python train.py --head_dim=32 --norm="layernorm" --attn_scale=0.177
MLP neurons of a small language model. Each row is named by its layer, matrix (up: input weights) and neuron, and shows model dimensions 64-159. Each number is 50 + 10 x the weight over its row's rms, rounded and kept within 0 to 99.
After each neuron's rows, "fires after" lists the tokens most often just before its 100 highest values on Wikipedia text that the model never trained on.

L12.up428:23 64 50 54 49 72 47 60 57 54 51 51 66 40 45 49 71 32 63 41 38 52 42 49 50 62 51 54 45 51 49 62 39 51 49 61 39 51 41 48 52 47 53 37 60 59 56 49 60 49 40 54 63 41 27 27 56 63 54 49 54 59 46 48 28 42 51 64 54 51 42 57 61 64 42 46 41 57 57 50 43 48 58 39 47 51 43 46 51 59 37 40 68 45 72 59
fires after: " the", " and", " a", " to", " The"

L15.up274:48 54 46 45 58 49 57 73 57 56 47 38 45 57 48 77 47 39 69 46 54 67 54 42 63 35 51 42 66 50 48 58 35 48 44 42 58 36 45 55 65 40 55 40 42 45 37 64 43 53 54 54 75 56 26 37 24 55 65 61 23 38 42 61 52 46 51 41 52 63 48 57 65 65 37 39 60 30 40 41 65 77 59 43 36 41 45 54 64 60 65 55 50 44 37 49
fires after: "\n\n", "=", "\n", ",", " ("

L15.up765:27 56 42 44 62 31 65 60 55 58 56 49 41 51 45 45 62 48 39 41 49 51 46 52 50 54 49 59 51 39 66 48 36 48 40 54 39 47 31 51 64 46 65 46 57 57 46 52 53 32 41 65 61 49 56 46 60 49 63 43 34 53 42 51 45 57 45 59 37 56 28 42 63 65 48 43 47 24 44 50 56 34 56 25 39 51 52 46 45 60 40 45 48 53 78 50
fires after: " and", ",", " can", " to", " would", " may"

L13.up54:27 56 58 52 49 73 46 58 45 43 48 42 65 36 33 71 57 32 48 57 36 50 27 46 52 38 52 62 57 41 49 58 38 47 41 55 29 60 48 49 65 38 52 58 42 36 65 58 35 58 39 49 66 46 40 53 53 34 42 40 51 46 52 70 47 47 43 53 54 52 46 45 48 72 49 49 53 57 48 66 44 46 59 51 31 36 65 51 57 58 41 26 60 45 51 56
fires after: " the", "The", " The"

L12.up842:48 52 34 47 62 45 63 49 48 56 50 74 50 46 33 69 56 55 55 66 47 41 64 54 50 65 46 53 66 56 31 60 43 44 48 54 50 51 54 50 46 44 61 56 55 55 50 69 39 57 43 56 51 47 36 44 58 60 48 58 54 52 57 41 41 46 52 61 43 46 44 55 58 47 37 29 59 44 51 57 45 58 56 38 51 43 49 40 54 40 40 47 40 52 45 62
fires after: "'", " (", "/", " |", "-"

L5.up223:43 48 65 41 47 53 48 69 49 46 49 52 82 49 53 58 73 32 49 20 51 58 44 46 54 48 37 65 34 70 26 47 55 60 23 40 42 50 26 64 55 60 62 60 42 47 65 65 47 54 54 40 52 47 42 44 47 46 42 48 41 41 21 68 37 43 59 58 43 40 49 51 50 55 53 52 60 61 47 54 52 56 48 56 52 48 68 50 59 53 48 31 52 44 57 47
fires after: " the", "-", "|", " a"

L10.up805:40 74 57 55 55 57 57 69 40 34 40 40 34 49 49 50 56 34 46 42 32 54 44 54 55 38 45 38 65 46 41 50 44 51 43 52 47 36 63 47 64 60 61 71 44 53 51 72 54 40 39 37 45 44 51 34 39 45 54 53 42 40 26 36 59 49 58 47 46 64 48 55 35 40 63 37 53 54 43 69 53 53 49 49 38 46 42 42 50 54 55 46 53 59 60 61
fires after: "-", "|"

L10.up400:50 74 56 39 54 60 63 66 53 50 41 55 38 50 37 55 53 41 48 51 56 50 36 53 54 41 32 60 57 61 43 53 36 46 45 47 48 41 54 45 67 50 65 63 32 52 51 63 52 61 33 45 57 40 51 44 52 40 45 44 48 35 29 51 41 51 58 48 42 56 57 67 51 57 53 46 67 47 50 57 62 62 51 39 46 31 49 60 55 45 48 54 47 49 41 60
fires after: "|", "-", "  "

L16.up786:50 68 55 48 44 50 60 50 63 40 53 52 57 52 37 38 50 50 59 29 52 59 52 36 42 54 53 47 53 43 43 56 42 42 37 55 50 40 28 37 58 41 58 44 40 46 44 53 67 53 46 67 57 53 45 45 57 59 46 51 56 34 42 58 52 50 42 62 50 50 50 38 60 69 35 60 68 39 41 46 56 41 66 16 49 39 63 43 53 59 40 44 46 50 54 58
fires after: ",", " However", " and", " but", " he"

L12.up624:34 59 57 57 72 42 60 56 53 38 37 53 55 34 23 58 29 47 30 39 45 75 35 46 25 40 53 60 61 42 53 56 30 50 44 62 53 37 35 55 67 37 44 53 52 46 51 56 47 33 42 58 70 51 50 45 36 39 64 60 62 49 46 39 59 38 44 70 38 39 54 46 64 33 46 47 55 55 46 44 48 55 63 52 45 61 51 44 61 49 44 66 49 60 63 58
fires after: "\n\n"

L10.up71:51 57 62 51 59 48 59 52 71 48 51 46 52 34 46 61 37 35 48 45 49 58 42 43 49 19 42 34 31 38 48 55 40 34 53 54 49 46 36 55 52 49 48 55 55 38 47 34 51 58 50 55 70 49 45 52 47 50 69 57 52 46 52 67 42 48 47 53 60 44 58 53 68 65 52 58 53 41 50 52 61 59 60 71 45 40 44 45 40 55 43 45 50 63 55 62
fires after: "\n", "In", "\n\n", " November", "|"

L13.up659:28 69 61 46 54 59 60 59 61 48 51 62 46 43 35 49 41 47 32 44 60 55 39 53 52 43 57 52 48 35 66 57 45 41 35 66 53 62 37 54 44 45 69 43 55 57 55 45 41 37 52 62 45 46 62 47 49 60 43 51 55 46 51 48 68 36 50 47 41 33 35 65 56 67 34 51 54 43 60 50 47 52 77 38 48 45 61 40 55 68 47 40 43 54 64 62
fires after: ",", " that", "'", " what", " would", " seem"

L5.up770:46 69 30 69 62 54 57 61 35 52 27 31 47 43 56 39 48 42 44 46 46 52 62 48 59 50 33 67 58 52 53 52 46 54 29 57 57 54 30 54 50 49 56 56 48 47 40 68 46 25 30 31 67 43 35 39 39 46 62 68 48 54 49 27 42 46 50 46 39 55 53 59 38 48 60 34 53 50 46 54 61 61 61 52 52 58 48 58 38 50 63 67 32 46 51 70
fires after: "=", " =", " |"

L16.up254:42 51 51 52 54 64 72 57 69 54 38 50 52 40 36 26 66 52 40 51 32 41 52 26 39 23 43 45 48 48 43 39 38 54 55 46 29 38 32 53 40 53 42 43 30 55 45 68 58 57 32 47 59 53 41 36 54 51 54 60 32 46 47 49 42 46 52 73 56 41 52 62 53 64 48 60 61 48 55 47 36 42 47 49 39 46 65 59 60 65 39 35 60 51 57 71
fires after: "|", "\n", "-", " |"

L10.up888:50 70 58 50 66 49 65 49 63 64 42 54 56 44 36 60 35 56 57 38 45 78 42 29 39 38 45 47 41 55 52 51 36 44 51 58 40 48 40 48 57 63 56 60 39 53 37 52 48 47 61 60 60 52 54 56 25 37 58 69 47 26 53 41 44 55 49 59 48 47 50 49 65 54 26 60 71 50 50 71 56 36 38 56 45 51 48 55 63 53 46 39 35 55 43 63
fires after: "\n", "|"

L12.up392:39 51 41 48 64 67 42 43 45 60 47 67 46 59 37 60 47 43 46 41 52 49 45 50 57 52 42 48 54 69 30 43 45 59 59 23 52 54 44 50 61 50 53 47 53 63 55 63 43 50 49 42 55 59 45 46 43 51 35 55 39 57 55 56 59 27 38 40 37 33 57 54 65 42 54 47 43 43 35 60 48 36 53 43 69 49 61 40 59 55 38 41 45 46 47 54
fires after: "-", " (", " |", "|", " under", " ^"

L16.up108:41 46 55 39 52 57 63 69 52 51 58 40 70 46 49 62 65 33 63 31 51 69 46 52 39 52 44 58 45 42 41 55 54 31 34 45 39 51 43 46 45 52 52 61 60 46 45 58 56 53 57 38 52 55 35 46 51 47 42 38 50 55 60 39 39 62 36 58 49 63 48 57 53 56 43 33 52 46 40 54 55 37 58 55 30 39 59 61 60 46 53 50 53 60 43 50
fires after: " the", "'", " The"

L5.up129:43 50 59 50 56 44 53 58 33 51 26 39 27 57 60 52 43 58 55 70 50 54 46 66 50 42 30 53 51 38 49 46 49 54 36 59 58 53 48 37 69 54 79 61 55 54 51 75 46 26 43 31 53 38 41 38 57 45 47 52 48 49 32 36 54 45 60 48 54 52 45 60 54 43 60 31 50 43 25 63 59 67 59 40 48 53 46 50 48 50 59 52 56 73 44 59
fires after: "-", "|", " 7", " 3", " 8"

L13.up639:47 50 67 62 59 63 75 62 67 44 59 53 59 43 37 52 56 43 62 55 37 56 24 46 37 51 56 30 33 58 38 67 49 38 47 49 50 30 49 40 48 48 58 44 63 55 56 36 52 44 56 52 60 51 45 43 48 48 59 47 53 39 49 58 32 51 53 47 57 48 56 56 60 57 48 56 63 51 58 64 46 43 62 47 57 44 46 62 60 58 35 39 53 63 50 49
fires after: "|", " the", "The", " a", " The", " ad"

L11.up599:28 43 62 62 52 49 53 62 49 54 41 39 54 55 37 59 54 49 58 54 50 41 49 56 45 31 40 75 50 50 54 57 35 44 48 51 63 41 38 52 56 50 44 43 44 60 46 46 35 31 62 74 63 38 69 52 57 53 55 64 51 41 40 47 34 39 62 52 51 58 74 54 54 49 52 51 48 50 49 57 63 61 58 43 43 44 55 50 26 65 53 39 35 53 64 66
fires after: " the", " (", " /", " ", " non", " X"

L12.up600:41 39 35 47 61 33 42 56 56 64 44 41 51 65 44 58 54 48 71 56 53 39 64 39 39 41 45 38 49 64 37 61 41 50 53 38 49 47 49 54 70 60 26 48 58 69 44 51 36 46 46 47 40 53 43 46 42 53 55 50 35 51 39 58 48 61 34 55 45 60 68 45 56 50 53 57 60 33 51 48 53 48 43 50 46 47 59 57 51 36 41 40 47 37 48 50
fires after: "-", " under", " −"

L22.up541:48 49 30 30 66 50 46 47 51 36 44 40 35 66 44 48 71 46 33 45 32 59 45 59 57 46 41 73 84 45 44 59 48 53 55 29 70 44 46 47 67 50 45 68 61 47 57 50 47 37 45 52 54 51 52 27 48 49 45 49 55 43 50 54 46 42 60 58 39 36 54 54 58 54 41 37 37 51 49 54 45 64 44 44 44 49 70 43 37 67 53 62 37 70 52 58
fires after: " |", "|", ",", " (", "("

L10.up9:44 63 62 48 53 62 60 55 49 35 28 47 48 59 43 46 57 58 48 35 47 51 43 45 41 42 38 45 53 59 47 57 44 34 48 55 51 58 48 38 66 52 60 50 44 56 51 68 43 35 33 40 54 36 56 49 39 41 55 50 53 51 20 38 50 50 53 61 40 54 46 65 33 55 53 39 69 48 53 57 62 52 55 34 42 51 60 56 63 42 55 60 46 64 48 63
fires after: "-", "  "

L10.up780:40 50 52 65 59 56 52 57 68 49 53 44 59 43 40 62 46 55 74 39 52 47 51 53 34 50 36 58 47 57 58 56 34 54 49 61 59 29 32 46 46 47 57 42 48 50 46 58 42 44 52 62 56 43 42 50 23 69 59 69 42 48 35 51 54 46 66 56 46 45 63 59 64 54 37 41 50 40 47 52 68 60 57 33 45 51 48 51 38 62 62 39 35 60 52 71
fires after: "|", ",", " 978", "\n"

L12.up271:42 62 35 58 54 37 51 54 58 61 45 48 39 35 47 46 55 50 39 52 31 55 49 47 38 57 35 63 53 46 43 59 41 39 29 52 54 46 43 62 50 56 46 34 50 61 33 44 45 40 59 59 58 42 49 53 51 45 54 36 31 50 37 52 69 46 41 79 50 53 40 47 67 69 44 66 53 34 37 56 49 46 59 13 55 56 63 46 49 52 38 63 54 49 70 56
fires after: " \"", " (", "-", ",", " uns", " and"

L22.up40:45 50 45 64 59 50 63 49 39 66 50 39 29 71 40 53 53 56 41 53 68 38 41 44 53 46 41 43 53 57 42 61 39 28 61 49 71 26 50 27 79 61 36 46 44 59 44 52 39 36 42 62 59 54 37 45 50 59 54 65 36 39 52 56 55 40 37 55 15 60 56 55 33 52 42 65 52 48 51 70 54 58 52 29 56 60 64 66 43 56 46 49 44 51 46 37
fires after: " |", "-", "|", " (", " in"

L13.up447:32 45 51 35 59 59 73 60 53 65 47 12 56 59 34 60 69 37 42 57 46 49 42 64 54 59 35 62 51 48 46 60 43 50 37 56 53 53 54 57 49 36 41 56 67 39 38 49 51 43 56 59 45 43 56 35 40 53 68 49 43 45 56 48 26 44 48 57 54 53 45 56 56 47 55 32 44 43 41 55 70 27 50 47 48 49 49 53 41 62 60 41 36 47 68 55
fires after: " the", " of", " from", " in", " by"

L10.up580:41 63 40 39 61 38 59 42 61 44 54 54 24 52 30 37 45 60 48 41 42 59 49 53 61 41 56 69 53 45 48 60 50 47 53 63 53 38 42 55 56 41 44 43 53 52 35 57 54 40 51 44 69 63 53 45 61 51 36 53 48 44 57 53 25 51 45 51 49 48 35 61 62 63 60 45 67 44 47 52 51 39 75 34 49 38 61 50 42 72 48 36 54 53 45 67
fires after: ",", " as", " and"

L10.up172:49 58 60 51 60 63 60 73 71 39 31 41 63 49 40 35 53 50 37 44 36 58 31 33 46 47 50 34 39 58 42 51 46 41 46 55 50 40 32 57 53 30 30 45 46 36 59 55 39 39 49 25 61 55 44 54 45 49 65 58 44 51 34 67 42 49 48 59 68 42 52 47 52 55 45 51 62 45 50 52 47 47 66 42 51 48 57 53 60 53 49 48 55 76 51 58
fires after: "|", "\n"

L16.up93:42 47 43 48 60 64 44 66 57 38 48 49 54 46 61 48 67 54 67 53 39 43 37 29 36 49 45 42 56 43 48 71 49 37 36 38 42 51 44 55 49 31 62 54 34 38 54 50 56 65 42 75 51 52 61 50 52 35 57 43 41 43 38 64 41 56 55 52 48 44 61 46 39 74 62 59 51 54 63 47 60 62 39 30 32 54 48 55 45 54 52 55 59 40 44 56
fires after: "-", " Mac", " prop", " Saint", " vent"

L10.up290:51 64 53 41 56 43 58 51 60 36 39 52 40 53 57 56 55 40 65 51 51 51 60 51 54 38 32 45 45 43 46 53 50 58 34 50 49 54 43 58 57 28 51 29 53 64 57 52 43 47 49 51 52 35 52 48 46 68 61 47 37 49 46 45 45 43 55 44 28 36 69 25 57 78 60 61 64 48 40 58 64 69 61 31 54 48 49 61 42 61 44 50 45 55 38 61
fires after: "-", " \"", " −", "–", " (", "'"

L15.up236:46 59 53 66 57 65 66 59 61 61 46 36 53 41 36 46 53 40 47 47 46 52 34 61 53 48 54 57 65 44 38 47 49 57 44 45 60 46 34 42 32 64 45 29 38 56 55 52 48 60 48 66 43 43 53 42 41 65 61 71 47 36 57 39 40 51 45 51 43 37 51 69 62 68 41 64 39 36 50 76 54 47 46 47 39 49 58 53 42 46 49 51 46 47 53 56
fires after: "\"", "|", ")", " |", " Source"

L16.up771:39 50 55 47 69 50 50 55 55 48 36 58 71 56 47 53 31 53 51 43 51 62 47 44 60 57 45 45 50 41 43 56 51 54 55 54 46 35 28 38 65 47 35 52 48 48 59 56 54 39 53 62 55 45 47 43 31 46 68 53 51 35 51 38 59 53 52 42 47 33 50 59 68 58 36 47 71 54 46 55 52 45 41 24 35 39 56 51 45 57 49 54 50 54 57 65
fires after: " It", " which", " he", " it", "|"

L7.up49:42 75 43 50 59 67 57 57 55 65 46 44 45 56 45 48 55 51 60 51 49 38 38 53 48 52 36 49 58 62 62 50 36 56 40 46 54 26 39 46 62 79 71 53 40 59 48 49 37 42 49 48 59 33 32 48 30 52 59 61 48 33 27 41 53 52 55 55 50 60 46 61 70 54 45 38 57 35 48 59 70 57 50 33 46 40 55 61 46 58 60 57 38 54 46 59
fires after: "|", "  ", "-"

L13.up647:39 49 46 68 52 51 49 40 60 22 46 54 44 43 56 45 47 61 58 46 52 57 67 52 41 38 40 33 58 44 46 50 45 40 50 48 62 51 41 43 42 53 61 38 49 41 54 75 52 54 40 69 54 49 59 29 52 40 48 58 55 41 33 48 60 52 57 32 44 49 56 32 56 49 58 60 55 64 49 49 59 62 67 35 35 54 57 40 54 41 54 58 52 53 54 54
fires after: ".", " |", "'"

L15.up285:41 52 45 49 69 32 65 62 63 50 43 32 34 43 51 47 55 52 52 42 42 62 41 57 55 52 52 60 53 54 48 63 39 60 47 51 53 67 35 43 35 66 54 40 45 44 44 59 65 51 53 56 80 49 62 51 28 46 45 61 54 34 49 47 53 40 44 55 68 49 53 52 72 69 40 66 59 54 57 50 50 53 52 54 38 55 48 34 47 53 49 46 45 62 62 57
fires after: "\n\n"

L5.up781:45 63 37 48 55 52 60 72 33 59 39 63 32 36 73 65 42 32 61 64 55 54 47 66 50 39 41 36 51 56 45 50 47 41 38 56 51 43 58 43 48 56 83 62 51 65 52 57 47 54 39 52 48 37 54 34 53 48 54 37 43 53 29 52 56 52 47 65 44 70 58 46 38 57 66 45 54 48 36 71 57 55 40 54 56 47 32 58 58 57 47 49 48 54 45 38
fires after: "-", "|", "="

L11.up133:40 57 60 57 60 47 49 53 54 41 53 48 42 55 39 57 44 54 55 34 47 56 52 51 57 58 32 65 58 43 37 54 33 50 50 55 43 45 33 28 65 53 50 51 46 49 33 51 53 44 62 63 73 54 42 39 30 39 47 55 67 35 46 41 56 48 47 57 52 41 56 79 66 55 52 55 58 43 48 62 63 42 58 49 47 43 42 42 61 50 51 58 42 50 69 64
fires after: "\n\n", ",", "\n"

L11.up880:49 57 62 56 50 58 66 58 55 40 37 58 40 50 31 46 49 30 52 34 49 65 61 45 46 50 60 49 44 49 45 56 38 44 48 58 46 32 37 30 49 38 72 39 71 47 52 51 68 39 43 69 61 48 55 46 42 43 53 46 34 49 26 59 63 47 52 54 49 55 23 57 46 51 41 47 56 34 63 51 65 68 65 38 51 48 53 55 46 46 55 50 68 62 42 65
fires after: " |", "|"

L11.up392:36 65 55 42 52 59 65 65 58 55 58 58 41 42 44 38 55 33 59 43 34 49 52 36 34 44 59 38 55 41 51 57 45 42 46 67 54 45 35 52 59 45 72 45 69 39 44 43 59 57 46 70 48 47 46 57 50 50 62 51 31 42 36 71 45 53 46 59 49 54 37 45 52 51 42 26 57 54 60 41 59 65 53 25 49 34 51 45 61 36 51 47 51 45 48 64
fires after: "|", "-", " the", " a", "\n\n"

L16.up823:50 53 55 35 56 67 66 56 58 59 36 63 44 53 43 38 64 48 48 58 48 66 43 50 48 48 49 52 66 52 41 44 53 40 38 57 37 41 37 38 63 37 53 29 53 52 65 64 49 68 40 44 52 53 61 58 56 48 65 54 55 47 55 69 37 45 34 68 43 40 49 49 52 48 31 47 52 52 66 58 59 45 53 35 33 63 67 49 63 46 70 38 57 47 55 63
fires after: ".", "\""

L16.up816:55 40 47 46 62 39 47 53 71 43 49 57 49 62 53 59 55 63 67 52 60 67 35 28 46 51 45 50 61 30 62 53 41 43 48 46 51 33 38 46 58 34 39 50 59 48 58 54 47 37 50 56 58 39 56 41 32 53 50 61 52 46 53 47 46 45 51 49 31 55 40 60 56 63 47 65 68 40 60 63 54 51 53 42 46 55 47 55 39 64 59 70 46 46 43 57
fires after: "W", " \"", "'", "[", " Votes", "°"

L3.up355:45 56 52 52 66 38 65 57 80 62 44 39 48 46 54 44 49 57 30 38 42 66 34 47 57 54 42 52 39 35 65 57 43 50 39 56 44 40 39 58 45 54 68 56 52 42 53 39 47 33 66 58 81 51 42 50 45 41 64 59 34 54 38 62 45 53 51 61 50 58 53 64 63 57 46 59 59 29 38 43 51 60 56 57 56 60 42 42 56 58 50 52 51 64 50 53
fires after: "\n\n", "="

L15.up622:49 58 62 45 65 52 50 50 59 49 54 48 40 41 43 42 25 43 65 37 50 53 51 30 38 51 47 42 68 48 41 56 45 31 34 77 58 58 48 30 67 55 47 39 41 46 48 54 50 59 64 55 55 44 43 44 48 34 50 55 64 43 46 54 55 49 38 52 50 41 56 70 70 51 41 52 61 50 56 44 64 66 67 46 46 46 45 53 73 42 43 60 55 49 54 46
fires after: "\n\n", ".", "\n", " a", "-"

L16.up300:35 62 48 49 44 51 49 37 72 61 55 63 30 33 45 68 65 67 56 31 32 37 43 55 45 34 47 73 57 58 58 48 37 51 43 54 58 39 38 51 53 40 52 49 61 52 41 51 46 36 49 60 60 47 47 38 62 56 57 73 60 41 37 60 55 41 51 60 44 46 56 31 40 50 63 46 46 40 54 59 65 51 54 53 35 55 63 49 38 59 47 44 49 60 63 76
fires after: " did", " in", " (", "'", " In", " to"

L15.up731:42 52 44 55 54 46 59 43 50 56 54 49 31 56 48 55 69 51 24 59 23 37 60 44 46 40 20 65 66 54 39 58 51 43 30 59 39 63 50 54 63 25 51 56 53 47 44 69 47 51 52 57 59 39 38 45 30 58 52 68 41 43 38 45 51 40 41 58 39 39 59 31 41 52 50 49 48 51 50 63 45 48 64 51 53 69 50 43 64 56 53 55 54 44 55 73
fires after: "-", " in", " of", " (", " to", ","

L7.up91:59 70 37 48 48 51 50 65 26 46 33 56 37 56 58 44 53 49 50 53 55 35 47 45 53 47 41 55 71 55 53 50 44 45 42 57 69 49 51 46 49 52 63 66 45 67 50 68 38 38 36 34 50 35 48 33 58 50 52 45 53 46 42 38 45 53 50 36 53 61 55 59 23 48 77 28 51 46 36 54 63 65 60 51 41 43 38 58 45 45 63 55 42 64 41 51
fires after: "=", "-", "|", " ="

L5.up732:35 56 51 53 55 48 62 61 50 49 39 38 33 54 43 59 45 43 62 56 43 43 46 55 52 49 49 65 55 38 56 53 40 50 50 53 61 53 36 23 69 44 54 43 65 50 47 63 56 40 38 60 68 38 62 42 32 48 54 59 50 47 36 43 56 46 47 52 46 50 48 60 61 56 50 45 56 35 50 43 96 66 65 32 52 50 51 35 44 46 52 40 55 56 48 73
fires after: " |", " 0", " 2", " 1"

L16.up590:46 61 64 30 52 57 55 61 68 44 59 42 73 51 33 56 46 45 63 36 60 81 36 40 44 49 58 56 55 50 41 60 39 47 47 67 35 42 56 45 67 71 60 41 53 42 59 55 49 65 40 58 62 33 57 48 45 31 61 44 53 39 45 58 52 50 52 56 61 50 49 52 64 52 29 39 51 48 39 47 60 58 56 61 45 47 48 48 49 57 53 65 57 49 38 45
fires after: " a", "s", " his", " the", " first", " an"

L16.up52:54 57 47 39 51 65 65 52 55 37 37 56 59 46 48 44 66 40 55 68 47 62 38 40 35 42 51 58 59 47 35 49 49 38 41 58 39 36 38 47 47 38 46 43 56 42 59 62 45 58 38 48 54 57 60 51 62 58 65 51 53 45 50 73 44 40 40 65 27 39 47 45 48 59 49 50 54 41 59 55 57 43 64 28 27 68 73 54 70 72 60 46 52 51 58 60
fires after: ".", " the", " what", "'", "\"", " as"

L12.up131:26 57 58 47 53 42 62 44 57 43 54 61 50 48 42 30 40 57 59 37 42 69 34 51 47 62 55 51 63 39 55 51 40 44 53 62 47 29 36 47 69 51 62 47 57 53 52 52 50 37 46 69 54 52 43 53 40 45 43 58 48 46 57 39 50 53 55 46 44 58 39 70 48 52 44 56 59 49 61 50 51 49 64 37 34 69 45 54 62 57 47 59 43 43 58 54
fires after: " he", " He", " she", " who", " which", " e"

L16.up660:53 47 46 54 52 34 54 52 55 23 44 48 62 64 45 68 59 59 54 47 43 44 58 48 44 70 48 46 46 35 52 69 49 44 44 52 65 49 38 51 52 27 62 47 47 41 43 71 53 36 52 62 55 46 52 43 39 58 66 58 48 50 42 62 62 47 48 49 55 50 62 38 37 76 59 53 73 55 60 47 61 67 62 20 30 60 61 59 45 41 40 61 48 56 48 59
fires after: ".", "-", " Saint", " X", "'"

L16.up81:48 66 41 31 62 51 74 58 63 48 48 54 60 51 38 38 41 48 33 59 39 57 44 51 54 50 60 50 60 60 45 57 48 32 53 62 49 43 32 37 46 49 42 37 48 36 58 53 50 50 43 43 65 63 45 40 56 46 63 51 59 40 53 61 32 54 45 61 45 51 55 54 61 61 57 50 50 39 68 66 56 53 70 43 39 51 48 33 58 37 37 66 43 34 58 63
fires after: ",", ".", " death"

L7.up419:58 73 38 50 58 52 59 62 34 58 36 54 53 48 44 48 47 43 54 36 52 41 55 35 57 51 48 66 72 44 52 52 44 50 34 59 70 52 41 41 43 42 59 61 40 60 40 58 30 43 35 42 74 43 46 40 46 51 63 53 57 39 32 37 44 49 63 45 46 52 53 64 39 58 49 30 53 45 48 39 69 66 59 53 53 52 39 57 34 46 57 41 35 61 41 66
fires after: "=", "|", "  ", " |", " ="

L15.up698:53 59 56 46 48 62 64 62 58 50 44 61 56 58 41 47 62 56 46 55 50 49 38 45 50 46 52 49 45 55 45 60 40 36 47 58 53 34 46 31 62 32 63 44 47 54 40 47 49 49 44 30 59 43 45 58 48 49 47 66 45 31 27 63 48 47 49 46 51 56 26 62 42 54 48 35 61 36 59 46 64 54 61 30 53 49 61 56 50 51 41 41 72 56 61 75
fires after: " |", " 1", " 3", " 4", " 2", " 10"

L13.up268:42 55 57 56 64 57 46 63 57 50 51 39 50 41 46 57 44 47 37 26 50 47 54 39 58 42 56 42 61 52 61 59 45 59 38 43 64 53 26 48 54 64 56 53 40 31 60 47 45 47 60 65 67 43 52 52 23 36 59 67 30 39 45 40 27 55 59 51 38 47 52 69 62 54 36 53 54 41 52 53 55 59 38 53 35 47 57 46 39 22 45 59 37 51 35 56
fires after: " |", ")", " /", " (", " House"

L11.up265:40 33 62 57 61 59 71 47 52 44 31 34 48 42 35 58 44 53 38 56 48 40 56 45 54 32 36 73 52 44 49 52 42 44 38 62 57 33 49 61 46 73 37 43 70 55 47 63 60 49 55 55 45 52 66 51 53 56 58 58 51 55 40 40 45 42 50 50 40 44 57 54 54 48 44 52 61 45 39 47 59 46 49 46 50 55 65 58 29 56 49 52 47 56 49 52
fires after: " (", "(", "{", " "

L12.up696:35 37 49 58 58 56 60 55 50 60 48 32 56 64 45 69 52 35 50 43 45 50 44 45 49 54 42 54 50 69 39 70 38 58 22 54 58 41 34 54 37 44 45 46 50 48 44 45 46 33 47 58 49 48 55 50 41 48 66 63 58 50 50 27 32 46 42 36 34 58 61 32 69 52 46 63 59 39 48 57 59 56 39 45 62 43 49 58 43 51 64 58 41 47 50 57
fires after: " |", " (", " /", "″", " a"

L5.up486:46 58 50 42 61 46 59 67 56 52 51 33 43 61 46 60 43 52 38 39 43 57 47 45 62 41 46 47 52 58 61 60 45 32 46 58 50 45 38 60 51 37 59 49 58 52 47 47 38 55 51 70 70 38 41 43 57 49 61 38 36 53 28 51 56 45 52 45 45 62 50 41 80 59 52 42 63 42 32 45 53 61 42 54 57 54 40 56 48 59 50 53 28 42 42 54
fires after: "\n\n", "=", "\n", " \""